Part of a small language model's weights.
Size: 12 layers, width 192, 6 heads of 32 (1 for keys and values), MLP 512 SwiGLU, vocabulary 798, 4.92M parameters.
MLP neurons of a small language model. Each row is named by its layer, matrix (gate and up: input weights) and neuron, and shows model dimensions 32-159. Each number is 500 + 50 x the weight over its row's rms, rounded and kept within 0 to 999. Numbers have three digits each. A neuron's up and down rows have the sign that makes its largest values positive.
Before each neuron's rows, "fires on" lists the tokens most often at its 100 highest values on Wikipedia text that the model never trained on.

fires on: "i", "u", "t", "d", " the"
L6.gate433:467466397453538621521453455507447580423458538478524573397516505470490472484554465473487508488475509557569464527560554405570404491545535609427478539443522531522426485535421575594497546498552478429535525498526589521487565554523476493486561585487609593481526473488506535594495452464477531547567590465456483527558422508447508537500546541500498460554533597573542516495509435521459538537413
L6.up433:426517487483615532503475524468541588462560531511496510435505495497441405447481522488540453511596506518496565462520642510488474510510489529566443482491491578413527470448500567472578533527596520410565527547486628488467498479454566502458498454475479529496507563438589489445449467572398402495452457495471485551502456469565475563531512476484543506507517515546509442511560549559506496532561

fires on: "\n", "e", "g"
L2.gate234:527538513471563592467562493518546537523457542564457441504501538533554476577541482469469483504358521510515523588478547574371535517404620557450573527505508510475442523591467567527552452576494504457536520481474499452549506503512407508530510622614532527537532440511492519531413466571628463532454488517479462523571490582517476625486464431508534493536524526446500500502478541452548528538409
L2.up234:527509514578484490513467419539470453461497524421470519471436543538384493552599637484482522554444537524531555513525472510477474542501477505531460503538545520515601557477540488467462419505494475499514440410600458532479458529515603515471432413542458455539477582482577400482481510559571518531414476551565483519465510513528470577435520452537479505551451590542558579546419585551556569485542

fires on: "es", "m", "d", "t", "is", "in"
L7.gate59:548471488438425603502515550485551463523583539410411473441607486551562417477492449513477464468537467511512519506503474603507525519408500438465554454450490610474454414567583525523488497455487525558450458506597524507562646531445507570512471473590486454427573443518450594539527575548534526536493526464468433462537577439502446458498489572644444489506517446507512486553456495580464489531502
L7.up59:458475458491476524507545416429541522508601464477525443543512451450547475538437502570520444535486459526507569505484618443475490587500539574495593525618512399429466520555496478445416477433529542565479509574492470535584564479519505475491452518562537447452492413499565489537497487519535567483539511488604527497483507515444417533591571564578460480487334529543484450552469502557489533519501

fires on: "an", "or", "d", "it", " ", "ar"
L6.gate332:513555478510545590589550567470544418569440512483397620472544549586556486505489557544505407478463515512545456534511559490505456532543563468473492489501516496488451491440595523584565511549513447525569525572535479604452461514515532465442539535503474471459571500545489396447499535496501493582472495520484501523433494485624503496527488485472498451479517496452533550617579465394528559519498
L6.up332:420485430538458555515462574502526407481507397401481486456515462479545579546480557487516494504478518460449404480519484500468488571531487451550427511476466530508404522482495481540540499565541458502564499614516560542519553518442591567490467507550418443447505525449580439440467515569527399534482543543390505569463497461548495496599538511416491410421490600512510473480446469485527504557493

fires on: "ed", "d", "n", "en", "e", "t"
L6.gate1:540492543509502553555579521551475421496474584493551476438455491566494567499620527453500524517452547464533455475526514492497560489542441533570475484488538491459543507577406592431545476499466497484513580403449514498647580501459474557406441470552538510560465476425506517498452447525477511521514460512527417504499458553538484443498496469457422506512426441558416504360527462533518657505415
L6.up1:505455482468483551540600544514490484571494571436511501417526448538419405522514570455474503518551508512455539519498493511512524544469379525491472505578481424485487554530501478465553581557464524527643427498526588461536466573558504438480409465444480401576395454559529466483532496491537474544540572609454469500537455409538484558526572499485384490541597510529390559654496516591489441563550

fires on: " ", "l", "g"
L7.gate399:509521535490471513554511453442564542459381501480500553500510592510505515520551571577512498493517411469444466452529596547580431558462457560552457558465507451424505501463546593472539440423565496583500512497510510512529500512517492449390405451528525405483540525407422568442465555475526513549577522471487475467492548517546523550501496457521440484461581507478512378504522476547468431513592
L7.up399:501456425479488450544542479562442473355458530457494460517470570491412510508521506482507580468480478485618553481527474527478449547533544450447458534461415492496510488513582524459415524462499407547618454497522547419496553457544553406497511407486522434425581449398468494482581567492542472537557508501553495497565486518572550394508556446560502455540491504449519468497473563463525544551539

fires on: "at", "f", "r", "v", "ed", "l"
L4.gate434:504535619550407451534533455500566611475447499455462522496514533577558460498449446537573586409464594604459451606515539471509514489566417447541483546456559460485546482389471515618540492573467518525510500465516476409536496450459475498450453462530494459505498503408491523493511503459493501541455469427488482472507447509525483527612433490551505472613543433524467464449520512483591543537441
L4.up434:557508530506577574487439602542461442524364480489538459504553641504537500477475484465464585435502569509488377506520515406554501493489555454471595598525539486335455453462512520527521540501459477458475484511481445463533521526431483509499563483529549528477505467557442447515513501605475476604567581494553539573423541523501541507523495565568453541562377513480495546473530469533416548609535

fires on: "l", "o", "t", "h", "d", "en"
L6.gate197:524568459413467488466439542402621518534538591533519472517506461568495482559438454533478431574477563579549474483567549505436513591493473532428529467509447519497560558531537545526448546471450448562590453528469562508502554426434580456402470474540497479476506431575419489538437552476440464491542499526406619487582536574535529464557554526556469498506486509500574393478560536502540581534523
L6.up197:494573496529468499451443462497529524488535569473582580581484510550445521534452586529496482496506459544453546539564490521545473611484529553517430475379538441481430483553514512571375473423522526482541512463485501486411563555585502430572501508447509431520450462449511495531414545533500501524419515563503556446548506473451395520557482460558447446498506543464462469424473430558520494585466

fires on: "t", "g", "m", "s", "p", "l"
L9.gate258:488532482427421511379488436519548492519559465493519423441514555529544469524379491602502511584495433516544509446488484525534417539448546509506512518484412500505550572455548508538497545413480512472487543580487526444485549470520515523550393439480565577445432472617583494509479489558604492555471482533531445553499461505541514515484540465488494552480532500390555545597532503579490510438533
L9.up258:547477501466575499445521504470463473455466550414398373468515484570532482442460495469527422443480528512508574539514473520556592473574563551429453589403520493492597490529519509538467592497430434579446548463481491476420553519499477478560428480460526486434527478492469481487457512606511506506471382470517468442482559488564524509461593507543504463581549613385542498527469432599480458630602

fires on: "e", "es", "x", "s", "l", "al"
L2.gate271:474562454414562517550570532626508565574551513524575557457440497471547423556433576499572428501548482603460424540507588505473542660488500480406421479492490578481548449502449472521507447485559559539526475438495533443475451504490544548537381540526490526533488527530592508495462452473553602524553454420517588516429474515466488505446509507502449431501484599562507532503528499573501459470409
L2.up271:566559406485549548468486502597506523556558527551458467433408584487520571598453432454519498524559424539430403527482493535467430549457413492573490487534425514483511397530480554549551451522448450497531463506477449447458580493516590478539461577532478527508484582483446460463555555409530578577599395517578499498557460536456500588446487498585461516517577486490504504386461554524597418563514

fires on: ",", "r", "m", "s", "ed", "e"
L6.gate388:501465430528439534546537601587500510598498518444507463482485488554414448462566437394523576539528501531508585461512467468490456436511443544635483474401474447512495526575508576488531584559523450487471451492425494529610500484517478515451590545506481491580595532429635446436498554540451570537484576572559574548495469469449510543525560560535497518529473528536515535473553538455577423498500
L6.up388:568498478531596486500490612593475546434569501551592519494504499568455563463587507459482460550487507530524556570454520596426457497559422588478508419459504487503570554451466534467484474580418487521571539555525408572568456520480495464529556478478503555485529516455492584459501499409542489442579480556458531557598462556550542524519407514504501467482489397387394591436582504484460522433501

fires on: "g", "l", "t", "d", "an", "at"
L4.gate166:491498419506476541519443439521524509453589561507534477511498601387494565451494443506563496488504508488532454481517500505504531439520521548531582475546488527428441466498467492581486633552538478407490518424425395513488509514497566496493559546501474547496457483479557556592538521494513554518564516487481530469545484526418606521435488419523487542480492598556467438420563560499568514526499
L4.up166:502588497482552618478442502497463450433528490601555619502501512445520570476425473545573481529444563415492560531540435486507548476515465486476435584483479595472452461497507505478438495415489562433581484530445493531491558445538443456512362554517561422452533487469427425536478500456512424537428568446537492456436454452565468489549548531472506509625513588445556562524495542454468446491523

fires on: "ar", "l", "o", "e"
L6.gate172:517542475460506475529529517501619556442448488616591424493498606517461455442526438537376535516506580545565556522572519471533559463507525490527495425440483467449515484577486479510464454448543550497480453561481549471450579505414561558480414561552500517528476462513500554466504529499520518531477518536439531556562442530538552480411567494554527549520526366541478544446513567438479476493530
L6.up172:532520498564473587532535367439566511437508525422536486586423511454517523472546445410469487497409551513553552533537458532486460486525493511446449413440595462504405410566491594501505522467481576462589563449484463493468556476396454557484532452509618485431491447510477460520500478584593537520461500505459487452524484429470510539487486455424501461454542389478511486525541448486507519549485

fires on: "v", "s", "b", "t", "c"
L2.gate389:462549462518499552558598593509469560531565442490529457503471464541453422490600513586455571553497451524438550495472422524573492467429468563457598510451519502403485486510493531533429545514610567466474462663442510477465389488520540600503469469477488506483578490529492424584525487563560519467481451511513481545601528514633499499463472572560522462436589502498519511575557498472501445641504
L2.up389:543488547450552523595584544464529477518569484534475474487397631485488556488484537491566528517419538463517377510484550533469472516487540537454452437506477484500524513486485478537539519416516504424487504510500484486564588574526533537425500543447558494460463429492453444426496563480530458589586454488510541394490434593540479574525499474493488543457469515522466437472463505539467553583550

fires on: "v", "l", "c", "g", "t", "x"
L6.gate275:399512567452455532490573501595474452619558516471537472440499477578417520535473477468441564495482465580503496446484440532500473538558501463529601408453459546453462493552491473479540543492465516396528460538506453505482405503479460478512448592401537438514473475503394501614413487554519517460506460585569526470445516516515493527552539538531352484488562411542476517439460559521446596541551
L6.up275:510456512482557459541523589479552475494514505447457509475487526470574491553447515547431524478469473405482506572455546588462513503427522499528484498371468586416551463491458607533494464596497512412471546560506484590479525562387484405454475519480583452565529607518440469494470495464453451558501518532524604466602498502490432473490526460555448529461499623556540537471468553537556583548500

fires on: "t", "in", "f", "l", "e", "g"
L2.gate416:401484613547535449535413448557447555553401496527507499539529532473471506533471545595544396385543480571450522578549469478452439451414417532500502492441509500471458550542408477495556477480525484524552482497517510531519468530540403536384525515573483489480453463501504437560485522500461533540455542353515438506589522533538482579633507490517486472483550609470400471558440522445482516483519
L2.up416:568538553520510554579482509396434534407558494485540489456435558496498520586390557504459521508447503565508527466500544541553465538445414525509519417601546467433577413527448522461510447489464504498511483525485514437494484580558521467495405484453492483464511533488521592515457569504472557539496460460493438495525560467527482574468512506484535455526529553517461623445436474477550575524493

fires on: "t", "g", "m", "d"
L4.gate292:498525533487572411541481455487461484498409563494544474489496516540574527446502453392540459435463485450548551552385471485456531529444484557521506533561549467457555502568456544481469548487449432463463495522543542427555496460539480528440537527545559468532540411554494444474556650527533464491579584421513605432506524499530495453488559445479576388614496522498514484536563470428423489509489
L4.up292:513575502460521529515515457458529470453508536555507581478553511526484582449534537409539460565483530515440604475535496584561476566533525587573463567513513426543487476463487549431565536516441485459480545471545503509471495535561493558586467546560364545494423497489465507536457498541430523514491491437533467559445445471648460552460502533405469473576428611535471489552527455455416456499542

fires on: "g", "p", "es", "m", "on", "ed"
L4.gate407:491549534442499502444640532552495458422527612519514498486487485562530591432426562571545461434487487531500496419532551630469476523543490489550547517457530510458568445538507508476531533554465502483512444475585537422460489540442492479560441462483522519384424399508571542542428431432437542586539419428420435516537472441423500471519464533603464554507528512555590548437561528547475521537452
L4.up407:415548539393410509433569578527544406492502535491494498417527565573474511444455489491555513515523397515559472481421445585507475559483414458538507551557454442580550471526464489476535498470526452480488420429536501508526458575501490469617509467556479502459460504485484609539479491531559606445555418467518491524537470431537488503446469414596414436503560560513505562540442455525541545502472

fires on: "t", "g", "d"
L4.gate177:524486554423557510482562541433551527533525506517606533527539489534530508522524539645442411469482486544506487506521515471409582483463485439560431456436508488449432491524439564559519454532537500518567495574525578445404568412498445444490557478483398460498518461459482485633567560563466519476556541466465421508474555476591574543506545567552516552465597477531519430556534601505542574585413
L4.up177:465518496536550434453509495500467458475565610450527480534500531535477494523453491640489462486440529487427417572476424487469580491401554479566447431432586438460545588536475495514445539498489530542443521499520461470450523495534529506395530489504481469572465501501447530495520564525529527434487465491555503520481532501506562523562526614523518567476509442495521460543497555439448517507534

fires on: "c", "l"
L2.gate104:475484494506448506448419428436442424503548505516519553455485430450550527568546519395411507557556497531556435422533510499547571509465541523569476544526524417529529584530503459439530578368505540431590509398404474491489354552472497443440592431424508501528478459453515472486518523556500429432550463437470533483570477507481449552458466533466555478430447508387508506485488493449522473544429
L2.up104:506448461493527508480473543377428524447490412450489551546481499547567500483496481523418476555510461502489447392488534517516515421504566546535489531514584380461477531537425499397543532536519564435494458512464544445543421617399461416445450534440508491513503493443456427423482508537536534522571555424442521467524538540469489582474434540507522504462555389434529489489456484518436480533445

fires on: "at", "al", "it", "a", "t", "s"
L9.gate77:514616469494540523426424528495421477400529526466520518457573492516399449420466477448567463480516526533413573455504576592642493465483476458515508447398441482592480412544411542532557480525599534537593485544477477502530452476425462619483445500578507443491441436563464481436514501436507473476501448552563488441462434547572472485524472465491487476592506526522477420517410568514525515534577
L9.up77:539537389518473515487543511492493401492421516506498460506560415527442432528507503498513531554424477517639462590475543553502590465501428506573430442410583522542506482583526524506484493459452531489505458522487560490448572481462524522482483420551520522452501488577504519487470413517422510406470440385562556463533470435491507508585519405471507574522509468580597454504484472573549542508527

fires on: "e", "r", "l", "he", "a", "d"
L2.gate101:505588672529454499513549448497460548441514454363572528445530483583496505510512495505516426475610526488560519520474539486441548596589508469516505499437536514497537644462443540458561459467460488503597415449498474561511529528357500553449558495474552435533539562475525556478499511502560585521496432460488489526472488445484435532509448491522420456467561537552503426507593571553429484495524
L2.up101:606525462538434563366487517579613497487525502413443507469531556494448552537493557583582570493532474460433511501578571410430476517562582467469498520557484485427548487493399584516518514578442469530579489462392603556473500474447482468467526461440585445491482495540474574548547507573463548480505448461484478458511536506479482531433465552451489549429463484479544514510571498576571564512478

fires on: "I", "d"
L2.gate302:506503548486450565434557479614466495514560494531406441475532503559523538552451413487458423511549466516448518516542619495496569503496470593518503437551613475544504391447412584604503533588597441463484486498501393504469518492503500481475567455500545507526476510532469457542473509452513501540492418485492559445535513412518560597525436508523515437439481475533415499573549465436485578526509
L2.up302:465497490521421492410439410552516491481569541543412461540524540469545513432553513501563532518473458516443467521551439570485451552461443494544505555538462499468494495525513450481528520517484480533545538467458584541427455504567567531522571445519429447479406604538530507542461538559536430485529423530469551533556511583462516562508526515552520452498476542612511464492498486515441507571526

fires on: "t", "it", "at", "n", "l", "d"
L4.gate360:502485442600507475476476564448491499511506424426474512503575452417526460479516444522539443473477511476520528353545492467483571485490450513463475493491492483488409391524506488553526505556513505517446418613470437449524514507594421570419431520513528455529479508463430503491415537426446574527529523570532487533443499409547592514528560505488500519438449501465492573612509512442537551440505
L4.up360:552449463533461465529444633516471536536506522526492536476539460507595472427473465513498460466484496516570499462531530516544493569512501571446416522605439480448413501495434534592439502557467417479505484518474426517502631467590566593415468448468583609564465506478530485620417555419467478514495567603511516472443480442589535498516520465517548517474489564514437608470501575525497409516543

fires on: "e", "d", "or", "h", "c", "r"
L4.gate138:443554578554510527468548450512511443486475537492411505454601407464589518574433455473354452583437538463482539499525441480530444494507482399457532489482567463456433462494574521549536531478455401500532389541503502467554466402447474481530513534564503479508569482492498465514561422533536509453523473544503504445504481519502559439527403560531479454402496576575509572589489477484496432596518
L4.up138:458513606550470512348438450538560438474544518539444564560494410562521554492489487521431538438368494464435387539503498527548522479449537470508443559479503517391468461530541540521550589493459520569552446532550667460453512443471510507548467471435538450583482466507524460535491537502427466402447510541450495495396518555533481451574489559516422453474498457531377459497488480492523366583509

fires on: "g", "b", "i", "t"
L2.gate64:492537475508494476508540556477469529459502477507502531528525548453518438523520558479547504534505509506470428468426482483540527505517561558590519535505444558468457433407572633514452494577428515500522488502464563428513561471465497501588421438486480591530577514573501527548539513641506544464474477475489507429574472479456515490539503580404564453421534422487561420596525589482472472546512
L2.up64:483480511443485421530573595493505475508481551455481498488530538505401587513510503531561498496506458436492486479442474540506525428615572531522489415467509467367532527544485476424480576532433454450530526451538593431537530546521458438522429535418425500522530515587470555526486465579520505568426415486539537512521526589469569519542443477470553511525570440597528481585458436585518508558612

fires on: "b", "d", "2", "c", "i", "l"
L6.gate449:481591496430410571502412425518531512426421602545498554464516455474523556440485463510474535503458529516490533506496569580520593449565462537602434531475519461537517490525535541425492566561538487521504424494428538552501400440516446538581524522462453490547567448517431506521466514490492439458471500447473420587518540475569521463513507482505461566512426596583503535437577472552468517441394
L6.up449:505549471519534535424504556509495445494570608516525566425590504462440489455486561424456507536578566522452475380457586473510569416586537489525498514580505513512534560519548516541574594567508535443459408558479521457508479544410522440412451478429526415511513527467510519568398507535609446561492547551396542481522439588510478473386482479486503483527511482544521483493477533494430452575573

fires on: "e", "h", "or", "g", "d", "he"
L4.gate291:545490484485528538526512539589489515465593520397506477496511531410458407487520533562560459453543480451524470595534432551541517472431644462494410514493437494419441512501495553493489547474493482488547506438474470508523537533527483515440554490608563432421513518392463518571496521503566480468408552604543433414458543486547490461548485463451529595534619553526536476453434579510605575553520
L4.up291:512618507478541396504386469590461540466514625451545543513548565541466541445517474432380602531449550425515541540434467538557536598505524427456513434548496449465548505486560516477474530496491531466517478540528547498449417510593475407408458476606549503528571466412569505525462539516509490547491539521507397510491584528517519522580587470440473542486598569428499521476517502452549482468501

fires on: "9", "m", "w", "r"
L2.gate449:476504455465480539489494569491452377548511519432466526486487541502466499486474534484491508573495409544512508488513481556455511515451538492477513448474458479504456547519426490529602477451537438517507562544445591489506435525582535498539475442568422481558565481474529510515480536520431412438472480594554515538530476479503476559505553406484658504455557437518462601533499471496494415615493
L2.up449:490484530431479476569504515512410510448538464495512510602423506467422443555580483442478478466511453590542545458513538502467464551530435460529419507473461447582485552440569473516472496557492524492444459519497499531484512617598521452571594582420524551506390513601353554582500481521487574473519538494495520461530493479558515543567509474523504468489481479424443522478527599636470524531457

fires on: "a", "m", "u", "an", "d", "p"
L4.gate418:428525486444523553470560484605539456517491548475432462477486480547395426527486499430509514493492466442451468456480587466569533595439507451526485494426620563490489571538581504532421533493523504492514513461510528457475469539480448519486530438481505612595485553451450429562446510608474523539484473414500527429435489524580493483509525397440464507594487417621458421490506449491494551452439
L4.up418:527544496397486472504509565507556486479490541481527533534547554575406445632496602399492494532461567553558530480523551457456510428407467509442531521514515487586571518462543444445459428454476460500515603526487538530445578572397460574548421586532455628502404447563487451568541426518458503490522639514504447501522508523473523505552490441488428452476457506573514511418513465464458423525515

fires on: "h", "k", "u", "n", "t", "d"
L4.gate67:484515517450443483485547546509484463418474457519537454496577444443436385483525466488608452541455434539341545525496508469432518542616587401485484508434490475523483534492647495529527514503508508489448427564439562533439506551490433496439479460524570488523483496425510559534617504513487468460500534504540505505493547548569447533417541537439581544479547475481456514488462528497569507609449
L4.up67:541566504526506443500433562468577506561468467571462488569619492525447563501521432459552511448426453443427410543560506519398446482443470560466457526454511483513471490492479394543416466529509458540496500514431480515522531564473461503475527554550574506498417472466543452518429477480497549450521512552502470519527543423515523540476519581516543407457491483558545522469460478535436446521544

fires on: "g", "d", "r", "q", "p"
L4.gate101:474562455550504578467474540486442427496467557511518521454466518497529481451495598566462453500554428474504515426432536547432471497669423490521433497426477488480454453410458530400598527516515492512565442452478585494554448505534521469529457516470598513546450406386575578501451527560590491567529412537491571550552510598499471446497573571492370497512511551449515516582508609556564571560557
L4.up101:469475464562536578389502491547474449405425468421497609515457481614566486508527536580484423474548513555464451494460524549428457495566518374482484522514448455438503498491464492499516587517455522520495532568494511461387405560496438485598511423455460486465508496445524531544533591490525515531449331555460508416504474519502555449519506483520439526523529623430445390531521548496541536545505

fires on: "e", "t", "g", "h"
L4.gate469:514487572445482482524500521613530514403436582522628455474481495408470483530478491527455468546562448413458518514502467514480496543532548514595502460447424414454562525541555573485483550559559569527499546478539479426509601512442467526466494469600429416529514450554441494473483513564509527570541475539517571492538609416402513569514543442446530528590563563469525500430529482471375496477429
L4.up469:465399616506536578515576484563499491486541455427499572532424552534555470537506541482503400473486418506612476585596528438508504519481601593555580451464540477475493521499463477482532459606466561375547540548539516477469481372550508461508487505628438474463402426493577423536445473498494486501415494550511456453587480552540396483563410418567438583545505490533525481613486505522536479495409

fires on: "h", "d", "ed", "r", "m"
L6.gate451:501465431409540509427491474510470470502460517460507472521511496509440611557497461553662509529454365569445478468471524558449489451444491467504555489511586521492585458590532553532480394512540479494569510450502487478476538496394528541493489484608476470482548608496480520496513463477462438475537429563481461468520560526480562483570538469479526375539589465471478435495418518531520401512552
L6.up451:545535494438536488495442531505398437453511487520535549472486468506493543477521444451584439516436439598502542507458540530433558587514436343567582549524545585488473497577597482476490528581510505450494580566500531472586509565511431520451559503503432404418477488499463572490455561409476528495421509579481476562476552539527575472487425467543448457487478508460491512496524478503456479455548

fires on: "k", "an", "n", "d", "t", "in"
L6.gate395:489533430467594485492502515472433534436477474529422430525494395484467479512547493556484412555476464465421497465409494409469592505438498446563415603426594512516390515579516491490431528461458508461564454451474480449487467478511523559444463447539548551514441478379467478487462653555413521501463487552491561493530491397552427484454479621484466516578526536464538479470426552412454544515500
L6.up395:467531587491557506607468617494464569455509560595533588596490578563554509500430451463540392534400531524524500442486516541482491531494491541555437595554485439475584550551360448531550518560484428506507542574490540554531473479411545533540349621443499586497536507488560517532533491507386512481481492519547538455544482414545510461517539479469448422529555534517503449517468503509408543579562

fires on: "l", "z", "c"
L4.gate267:573504447504436512446655454524434540451493535465478462555473489534531501523572546523508502518530512530450446481478505491480602506471511473517519455563481492425482425548424450527454532531473497531612467459480448551504479521382603568459487537578507432496430491522485612477419457576545496518530569406564509497556491394384517450508475501515519494422493577517523555563535513503533596537442
L4.up267:465545442585472547472399533584463453553566530479515528579429565469485606572485514546528566486482513610505436487486610556463526445465467531554459419478522510482543418483447411423525578520487426519546506548522589451387534436562530535465414545481458541472506515537460447536454510556508510515530476483466520528414499460524453522505483586594580571438491485519446541519512539537468530491518

fires on: "l", "°", "″"
L2.gate50:508617591511546451480499458501475525498446545477508482504571537497526526544464545520530531434537493594487530506614580543576478499450575481515475511485525582482474491506485547419473440487480491529460519465579521475540518501498418548534527520573494509475428467433514477446386477419580519525516510340539528548432538551466500512560468508549554485467499545574526533500545387576544523512527
L2.up50:468496563480581513503522484496539446450418517487464445473461488491523487439423517467519485421527479506534504499509596475509502456481573464546538485584515461429392469522580611417493496448481510494483581529563541457553533572473568490457439490498570420468454500510526587447530555570577534505425548417514505550471517527504516571542570448520521446555477490469550522499521561547536565524508

fires on: "in", "d", "nd", "he", "o"
L2.gate106:584463495493529615512516451541558554474593539464484400472503588529408541477541529484502424466530542516497534584486396525433547461544547414638484497485569523485503449484481548604566507510382480562576457542468499473405435509516552418428449606523539543482432455493570521517429589584505536537440442538467543433458530505430444562524501469481457415448553452428543484413436566527498501514454
L2.up106:506538546607471459494434545452473568613624477513540472464483446542459557527627430495469546505543434533484550486422416484557582490506426507534551425478518453540503390589555539510484454486418572511492423516433532494456482575524500458521556502489544425538545472501399536447433462501463610465484439464501463570447449618570445416544479587507444513547516471422436539464519555560423412490479

fires on: "e", "or", "n", "a", " ", "t"
L7.gate281:478448571545435543508504536458582525447480435480543503546508531589559471402504537510468480484514397599510464526544472517493527447476515500479532603450470611571548516448517535407467518603522415538514594481407546500477531489452454544518449502428522488527462510528480539416460493522533496506453418436520574581502530414502484591604489468493486462508576534509527468444527424549496473444515
L7.up281:530538461440462512455446448493509577432507420465504404518527442471509574514535565553534438536475477505511536477579432618385465487583470523391460491544585454538486467515530541466518518523446461507465461563383498458495483547392491547544510406499464465411508521518510480558472443560585652540425447369435489551539472497597547526486497442440513525516467516463450506500475511418445502483563

fires on: "a", "u", "t"
L2.gate278:466615598555514515474490495549539574493557513482479449479548528423421547553449431551538472509504441503501579457532452560519442406456505434474534470470591547498484517531520413463442542560565453551552503520443451473535484538408461447475530390552452421470485527459457540477354509481517464450425591496513517487464449465499486489546527547503510494578517458462490526463452616440495381494513
L2.up278:497456505522431398554458392529383511501492529472498532475542510443443488513560486570522547485512456508526453515477576533509459476474439617484444492528562494590439486581503470458532476470384464461509512524583541502640637548465552567560533521520459551500509441460555530507487504562478523617463470482602516539532543476432493528471511423440537444379535507449520394454525513564484540581454

fires on: "t", "it", "h", "e"
L4.gate209:533512557474422487446534513520471526500510524529497420474498626474433525515447596540591446497484613526517440466509581552588594466571511464501574553485497443506576445458470524484525441514469451503452489416549543410468485386452482507438484547497543570468505400560462563493382497431356492516475606561452510548516579491492551540434419506463469500451549545506494520529525493551537513419545
L4.up209:539442535538471580511439522385523521471541524445520536467434512520490504541448487438597514449539489547461486534539546464552494599515555569369511601403525500501561481493479456473458496551519552553518480551545547436515463391505466417520492474438550521535503555470519366629536577490470542497594416568480593495540481485556507470551477461521496564466501588491475499409442553502490550512482

fires on: "e", "o", "p", "a", "u"
L6.gate346:580535601517492547493468592527579534462554558414527496436499496525538481540471564575515469447553404494552485553449528475545532498464520513448529483540429553458617436444451489517507419450577530438512609559513498444548548466498468511509475506570497434569589481507496502454418492539460477599491527529569570478430426424578550486510526423575527581470542484399495492465617507507395497515463
L6.up346:430562577446536439442475502524630489447592473507528441528561525506503542591544457444483501587515457435535563527486452583467442545522529447413481472432502450504433480446515533474558458536453560563544512535472459525627426586525449449529447448500526407519543452498516447511592534569530474556564481472392529456442538494546511537550452541426414562371426552488540490542583544533469563414517

fires on: "on", "er", "d", "g", "t", "e"
L2.gate165:493527471543505516462553598530514501535440568455494521431417530457548562419601579463587566460525538586495494469484462467558518462580484467507544463588506531481457570511489423506468530530488555450589553477456439483424461551429477511531443407453558501558454526484507521523532554566601411609615473492476503473465509466543545531411546482529558557561533510502426515460540530526457473435469
L2.up165:575470558525543566503566558500491508588397438401542569484543523577435449568477581499470493477512440451540463461614512496500544550534572434513585548560531544544524603519450540509516549582494504486503408554448541567452457483465517516569532523490488418511363446450555438508464579480508557574478531469511488513596514520547475519453499456543431543593522477503420505519455535489475513506486

fires on: "t", "p", "e", "z", "d"
L4.gate181:433581513481489558397436536587540510448431434509463496502436483424612552570473525447526449568533650513466538470530455518571534562503566538507490523535435474523541518464491435497493560469502424542649378512508485510576487469458516505476520527434473447526440580623577506498572563512465502483497560495459513476603499478466450534531472505555503515531519585463437426427556557530421521473532
L4.up181:531531441584485442509486486431458397461477527453476523533501512455568498562480507524483512537522467574511595559463450539501547509409513450520502563493405439477510467519501615470505563540429566435497482496529468480494576560583497459435513586531495558551496450487559558458419450632537454557516476504460505489521482419417523521575385518607548490466521483507484422560512517536514473503500

fires on: "l", "r", "at", "u", "p"
L4.gate411:457519471408397522520503414563453428441400540458454511431439486511578385547501522465568438525466426368541537505464522512461472401493494446503434495443509473465379488452411572429514556459471573503447498482577447539500502555498490540499466529582545419504459570501460474522519548557440424609404499414541497539493460473578508570563503471511459542485509500449548478530472535612526451471429
L4.up411:512486426497525599499488542484550497450367570512415449615564543549556486550616452521568456431489424457434533443408520517469523441512388463452433563503509506457428476500494481376404510518428538399518480552531506477400541539498470508514510574516530540568472447521475423517486532522497452562486520563499565383436486524534490559430481525561414557457490542484446483601476500509419463448490